{
  "rope_base": 10000.0,
  "attn_scale": 0.177,
  "optimizer": "muon_variant",
  "decay_fraction": 1.0
}
MLP neurons of a small language model. Each row is named by its layer, matrix (up: input weights; down: output weights) and neuron, and shows model dimensions 160-319. Each number is 500 + 40 x the weight over its row's rms, rounded and kept within 0 to 999. Numbers have three digits each.
A block is one neuron, or neurons of one layer that tend to fire together. Before each block is what it responds to, as a language model described it from the Wikipedia text at the highest values.

Responds to: Space token just before a number in a table cell or after a colon or label, as in "| 15.40 m", "Eccentricity: 0.1117", "| 3.7"; weaker on scattered mid-word pieces.
L4.up45:382509459525477434492495530523491518521442442534467516531517497502482521513547552478462542452462510618499461432454528531516486555534495505500450501491506406506501487491431481591440517482540439575493541516518565461511496446481506485549507461557542489504503519564455491515496522504472492487423463495481538457513535479491539512515565475552499468454489455505523515496449494533567506465545451480449515471497545480585579578539471595463502533579419514455544452564496473549536455478408491
L4.down45:523519515463499534502460484536437541470525466497546554449477522513466458463502461442546498520517519450525507573524453484539487578523458490553548536584533505397543494462457450470538482520443505473446531504517514569508529551460487479545501533462442547520451549524530513531496455463518440468515557484520440564523503523466473463533452497601573419435541481491543451475528543480416480548447454522614573545528487521597463496506488460444535503537469502600483536509476509502533490485524564
L4.up929:552569515503541540650499541519530468484587501498559473539456546541555522495598444530485575492569522485496475479479473490460486524545514515536515589531534526553416457513497507457540499445509413496443509476483516533511512487572535587486488500480482574553499458502502529430499536519491522526438547479485443531581579483550536519481467418455601458547489491458446426466422513513478486554502519464500510498436465506535497496538476539548508542529507508584502497438503567546546505453392496
L4.down929:572494555533476427532497460464468488511537375485474513480492521460522539459573510499515477460521538489550538436444428502586460492497544581494394492504472486489478545451452521529482478511474534503477500472531463537481448533464525552563522522507463536513460449540503531549453463476487485470536511534462445555518515409489575548526458522503484492472565485513402476519498470470525504554514488512507528531527567500464519507547514402471543496517482518515532475509486447433550470522503508
L4.up1379:510505402528494521521515476474471513487422514503552519526469482535470443496533510428450492498519489479526497492600484490514492491474426532466492511534465466508411534496494540528502516503464472554543514479519524431548477486499471536470549527498493478463512499527461544507548560483587495498516544467559487589513475519506458537394475487543587449528450503545521551472493496512474533457444425513510473528444472430555501542534531465551462562530601539505510411459458504477430460535478536
L4.down1379:469495487476573481439547486458490505522513515490414543452519452513523453412506458537494423551455510465579513552549540521501420466451526483511450479564506521505497548446461481440498505475573477515473500560490465509473561448462536460581527528453558458455453473518495484490515486525546508515510521570483507590559485533497468513610530511509554548478420513509507503487537442488521483504470490453488563517589493442463539465452531481444460487438535517552541472498444493548521533504479499
L4.up1506:423571489464548437447539475555435434468483433501440502517495529551503476536471520517459538460459531434446447571460503469568481536535568558463458516548489470499523467564489494484569478476528479426514455491483540517564510496483476432550483485495478473459586495448503589548453534483479489493519488474551570536488503466462541482485543506493471511481493536536535459486421505529480594495520435423490519537527511496550425565508517488510417507504504473471465471495524473483495425463447537
L4.down1506:543527392470498520510488490455500486515460430510580501485552492479439422501504464504478522539446534453494503455503447478535524533518419474490550518444472483544463470570453480428473465460489462513547545487462516448547505545500448514505551529557555514453498564532490424519526514430441481505476479457531524492533495543542542488574528502484495485563501571478482570545494586495554495508550499523448482555508483429506589488545545545492496487508506592620504547513523449536504530470528527

Responds to: Digits and column separators inside statistics tables and infobox lists (climate, sports results, election votes, player heights), e.g. "2'0'.7", "| Mean".
L7.up343:467520525512540422558516543458541517521538494523549521514460488512456476540513532517480486494583481492559454419508490413516500465409484556538526497440456460542450484528465416597480497409535513472485539398561464513441503585579532489490445525507544548491515494546503579467587484481496501492459503485509496517495497521590554499485471511569456494459468447509489465510487541466583484502533453562535495484495443445531529507420519557468500445556502500575553488556442505491497494559448466
L7.down343:462541505515571480518429508530498494509460589485464525466493589481506512420495454550471503472482462489531439502507499412509486393492526462494517495499481471407504511501525486565555514494513536480456498565475468445496468471510477505433401486471479453489547601512454541493440449414577470466421523456484427441496557541514537571504496519578485488468496401526526525531514463513522481576521565541416523474516485501479548522562508504477488561534531431546521524459511504505465477505499511

Responds to: Opening quotation marks after verbs like told, writing, defines it as, plus nouns in set phrases (first time, age of, a total of) and mid-word pieces (eu-phoric, he-ath).
L4.up295:510410499477448454482503456538520460438435487442527495444474512483557547522546573508489577505457440528453472542530458483509498570486545467543551568555486481463508524493532520399488555506516459449459451499485525485478507472489400578480563494512461491436504486556438477460532525600512558522442538483546459485509542539469488516472563425480498412487513500434456537517546523514560516447490485521496509557497443566488517490493453515480513518460513558509551509461466528496456548514479582
L4.down295:479543477497542485564482444457505436480528514478517550472535452507473519523440477469473490532535477515509492474472477523575505490486469502454491538451499516516531504502491539519513510470438504487518533514570559484490520517401493410514482530476466592478493500490466506516487539463524506523544440464524451541473485523486552421558428570483455460419529449559452515546522459481512487545445456490576534437556547533529429538523554568546542505464410504385456446463425434470563505460476511
L4.up415:461532535478490521567494432472442441495467460554499502435518466494467503501540522547528513488555509463476443478419495462495505569469491498432471548458467551466553571505543483483531509567452533478485505482398548547501515481506569444466448521557469577571492501456502549516468469476529539493480543502448452514533467490468476513480553476458495490517549642487511560484479453494548480572518483505520416424484474477422495548487465571463548430535546521475575463490565525632458503465500529
L4.down415:479575500572531446461519398572521508455511423542499525484554581520461532479426551463489543456471499462523492540428395448493411492460491499547467459526504519494516536508585525411533512513515540535508478529474472464461429490473486538514498505470568580453483572453514507521544430501500536501553493499557450571458491594497556463514512521516482545556467492533540537527512433446487499418473573528498467491446470464545582491499543488445519500557497484489475419447477492490509476505536463
L4.up725:571469540502453488468518507470485491570495484445516540505565531520438521446450485522534480538584510457570459474501473502472476426470478525557550506508475535492498474533424503460560532452435526478482484494586559454508498452526520488509528512490446507473471573473396466490485487534547629522515585422473546518497499463618512530469450465489467460483500472447523513580446465466505438520417484474458517458441396524514453508529422443551544486466505501546558452508482468551487497570595474
L4.down725:478412417457446514581489495498485451477473526498517563462508525445521570507431455456555528520487546452536458530477482574491508499502527457506523523351558528515539574511553462469520576532515442509552452485441477517534491475569523562543513474468585462521486530532501493431552480513551507497523528468495471492421394489576548451539483480469457529495503527422474490510502504535451556472504516487501426453413474436497547454492501460479495493520483488566552477445530506528551549515542407
L4.up1155:539527524509528502575484453597507417485513491471453479491525570457531482488534560623505502504550541462515543526538515503511577527491462508511534495522483521494451548479510510492537538459505515502462517559490505465495540519522486544463519498534487521441534545488498482399472491463511486530503495483511511471555531521473482491465552555411519550536457463530400595424514536481476528523468528500473488511506467454433544501544493546455505459500533485510537477436455474527493516566497486
L4.down1155:434477471557526580527544568470474517521500473585483502501523527553531516415448509506465467493541524472469480507561475467462530490525455548472499567421568514478514552546513525436387468446523491543437601466471504469481512519483470560538568434491471533494503540457526569523475487530569558491469433445532513496479480503548518482474486494509482440611539522444540512484431468493505481513432461538419517464565562498523556520507482517429464479565538431484483495470539489480488494549548582

Responds to: Opening quotation marks and parentheses just before a title or quoted term, especially song titles in track lists and prose, e.g. "Zombie", "Swing".
L11.up207:499514483377491508546504507476502554517532538475470479456487507521460545518459495546440511511476523450455541513448488494526522506460492456508496500444525477551487497529470513505422471485477455454456462464550538482522503473529570444505568505463523581532529515563563404468438512590589571389566561467445483504486543529526487576477471537491535467531511537549517481467427530470536467493548463423501502488438492531436476524474481452471535516498474370402451486501459446511532524520404516
L11.down207:488501452395510521471522468510540485511493485549451474456518507464469579427510520511549489507491517508530557514479519519442563540536511485529488499505506511539531474482558528487515538461565436483564474498490485505563416537524520536497469504534431516457495498484424501469520495508512411517446464528504558509507548466455509560498569513545525512559494447431587486588490531478456516484488487459519533513475546510458591458515451504516366511531504573550476473532492543506574523526553577
L11.up275:497492461431486540443491458424531468432513505427553523482504502506469494516428529557530527513498536519481500467421477528499506490572495481520470562498485513449527564509486550497504514483482498558479462442506566447550445502503433491504526548464521511499455553517575566505494498516489519447504570538503518548446484474423500562471533506492506510550406495423540536518443486485539484483538443458447575520484486529514547530435495498475491487458458440503516488459490493515448455496457547
L11.down275:551575513436473498484507499540493531532486497516493477501596508538516542536507540423470547514474483475505584474525446556470467481478486534492544480509551474519542580435461505474489529504453415441521515611554460488535457541538482589463498517463496500447550481458476493473538470481520455509486462477465444480543474517514535421499449539496465431540516471406562459459480474513524461494450557515493515507478477479466486414515493445531556489525453505549509545547522489504546569518515479
L11.up950:426501574466574488455521513492506540506434482551562509429458533562478543457485528481534505551509445515450470553520468491506485535512518494476534478540554466503483461486500497487498589468530522408466490439521578476483415533471527462565474530417495599470568470574469528528495493476502501456465536502503491595494510491541522463467521481503454466552403528507498549437433472501504567510450562549554387576449511488472483507516507418481529465500535525437462554548509542492508510525430553
L11.down950:516477417452524438533574526526533518442519466638482448515455455501472543493466542448595450545478456514515540548536529486549518499455467517483508475492545529553558518544468491506457505590557500523542541496464530461562521488485518496523484529483486499481481517470542518462582516502519499491505534461448545445509514532485522571508572483504509442513434390496456484515498526461433520515534500522403517556504593511508527504485487468565476402495521461527528532459546477438496530451449471
L11.up1338:497559441540504492500468439492503555494541533463502574541519477561471545523475490568498497528480505569522539535472453479544538470479544459574507409451507459537482527553515513527518510488550560496530450525456541465501489474443479453529504476433434530525546480422459456508485480574543504455441493504510548458539466520485506423417477560474484510487459536519528524527521428481537493424455477526438502536498468478456522536517565386513543489498498469510480547548418484497532457530482534
L11.down1338:487470549515503409501552458551466466471482492434519507524481482496473493456476478431475456540518582512474501500570510486477462567511486415476491534548527475522498557512436539478504469492515502516499464484487621442445555495555539491422563540637529480487432409567526578514478545501486518510568460570528556486516512518490519520547485415527437488450526544563553527598511552538499495505467516498493512524555501522454472416463491500511472546471505461487482509526545472503485492391409531

Responds to: Word starts whose continuation is near-certain, such as United before States, the space before a date or measurement number, and word-piece openings like fav(ourable), Ambass(ad)ors, compat(ible).
L11.up8:446568442498521550427501396455490449428445473502501468563514491549520536499539539592532527431498551599505425571474488554471535534498489561427486502469495453476494533508522449554571523506529424509471447455531528510481495520503510482505513527475471499506493541420488533483539510489446561472516446517533539507556465498529487446525583474460481478482477530491472493456517481506505430525460516479574508473509479502543443406549490529503469510454479453503537491533462480511461532533558484
L11.down8:537515438509558537509510476485461405474432545442528502538517495442537432526474485526555530404547553528470441567498437481481463408523533544553477542442501479488495477554464463511512488506566526558480440444501463518471441453566481524517512492566468442466495432545457554506497501459478482464514476496565451532517520477424518516501535491463516473520536525473477538519472512398475477561451495554491544457530510517523497427466577611500459454548504510452572460475505533478554584510570530
L11.up654:425462567520434514521493509529503509520489498489554498486501469556473431456484509525425459549439501504498470553514532570503436491542467498466530534479451541432597501461468475487579553459484508531500534446601404544437524499548503495489465520537525541488507481544535455569495532484541445475428555499558526573484519466488477457543492439568438460520464542427481421438474383545537388511555488510459421487448463496502475508479491537542493506550510495467499483469454481536497485542423449
L11.down654:446458546517495541491476507487589472562478445504534439577489495465483492423503498516422504513516403422542585520560418525537490498512521479453528522480452564539502531484475462533491494489476580506519452486505481491476556550545500493421549492524504497482539492456419573618502489445524457455509528469504500491538598561490472503529513486509504463443527515468404540447532457518489451551527487554492455443476402485500503557482488483531523522506443511516450501508503502532424506452527492
L11.up807:502480559578542474477544455431451525448522531490552543558541513559533514483491517592503497463466469454484444498516518431477460482455442494507445508517564539499510486494551486459484482457457505504569455455427468512459456474435562508536423502574455528512526543521520547539512529491502473467455564539544535530466540498521463493532534476466463524437530570461533488478446517493542483488434546475481459497475494484499490508480521506513528532482465535466574513541525458557445433500471483
L11.down807:510496503472535515511469507506468543452504589455528519575535445474510479515492520544521520457545501513480523523517486505551583486478507448487504559467458466511528460480475511536527477525477494470527491525551435568475406492513539463457496462435458530461516491528450484538487480509551460523530524490547554647458521475531443552516550561507458543475535528463534490535493597498512443456544519496484523531461499516410556486482486545506560516388475469534553499517419512501493444498494535
L11.up1297:503454455611532461532469448489483538448470557527542554510527530504485452481565526594504474529489442499444497537552521480517505534423509461481422424423582506571474504484519509631455524430516581510514466496444458597531478511521573501507526524538513518510500520445465511507536454492497485425500523590551425528506498461487498509465505461515463480502500508471603459525518481501500515510498504472589508545554463489550446506566497499471515460505491437477479447529555486442496479507468485
L11.down1297:549448500468435489499441445521492485458539471555535571545488507549505441439423506546521574556504558506552512535481427482510549445512534463480478468507548574530397579509415496516471509519451529526536507535495488523423455511501505495516524529443491519495477478552511553502437521441482539500459454517539516513474505524562465560479499470469538450485598438458520487480541526409474468544497499512433526481545524522540471448494509569479527457420509512507548472490467471517480577461530517

Responds to: Opening quotation marks before quoted reviews or titles, plus numbers and number words starting compounds, e.g. "four-time", "two-lane", "three-year".
L7.up1388:513555426479526600558509466545559574500527459481520566457616513502551498453487456529595473509533469474535495446437550522494538429508500549554561528473558518471520561553544480448499514473545514548536504450532530511462462567517481452501500415476449502514486524441540466431446491581509508565442492472470433499462474387488501490485463483502418586456433514496535585516493485485511570461525439512478492446499465438482487508497477485487590456506490438531506439522515517526481573529502493
L7.down1388:439507510421554481434535482592449539464549515534587414514452480504493497483419441562474427459490484483521518469499489482521542515511447493469545520495562599514530600519553508477481490555495524527525509500588591504526455586517470509519523522476492467523517457489537552508461511539486539496524523504516507476473421482497525513537488473460553507549484521555555499493523501502528561485464436554507527517483529433420565504518536517497535469485530430513476475502525429529468485459503591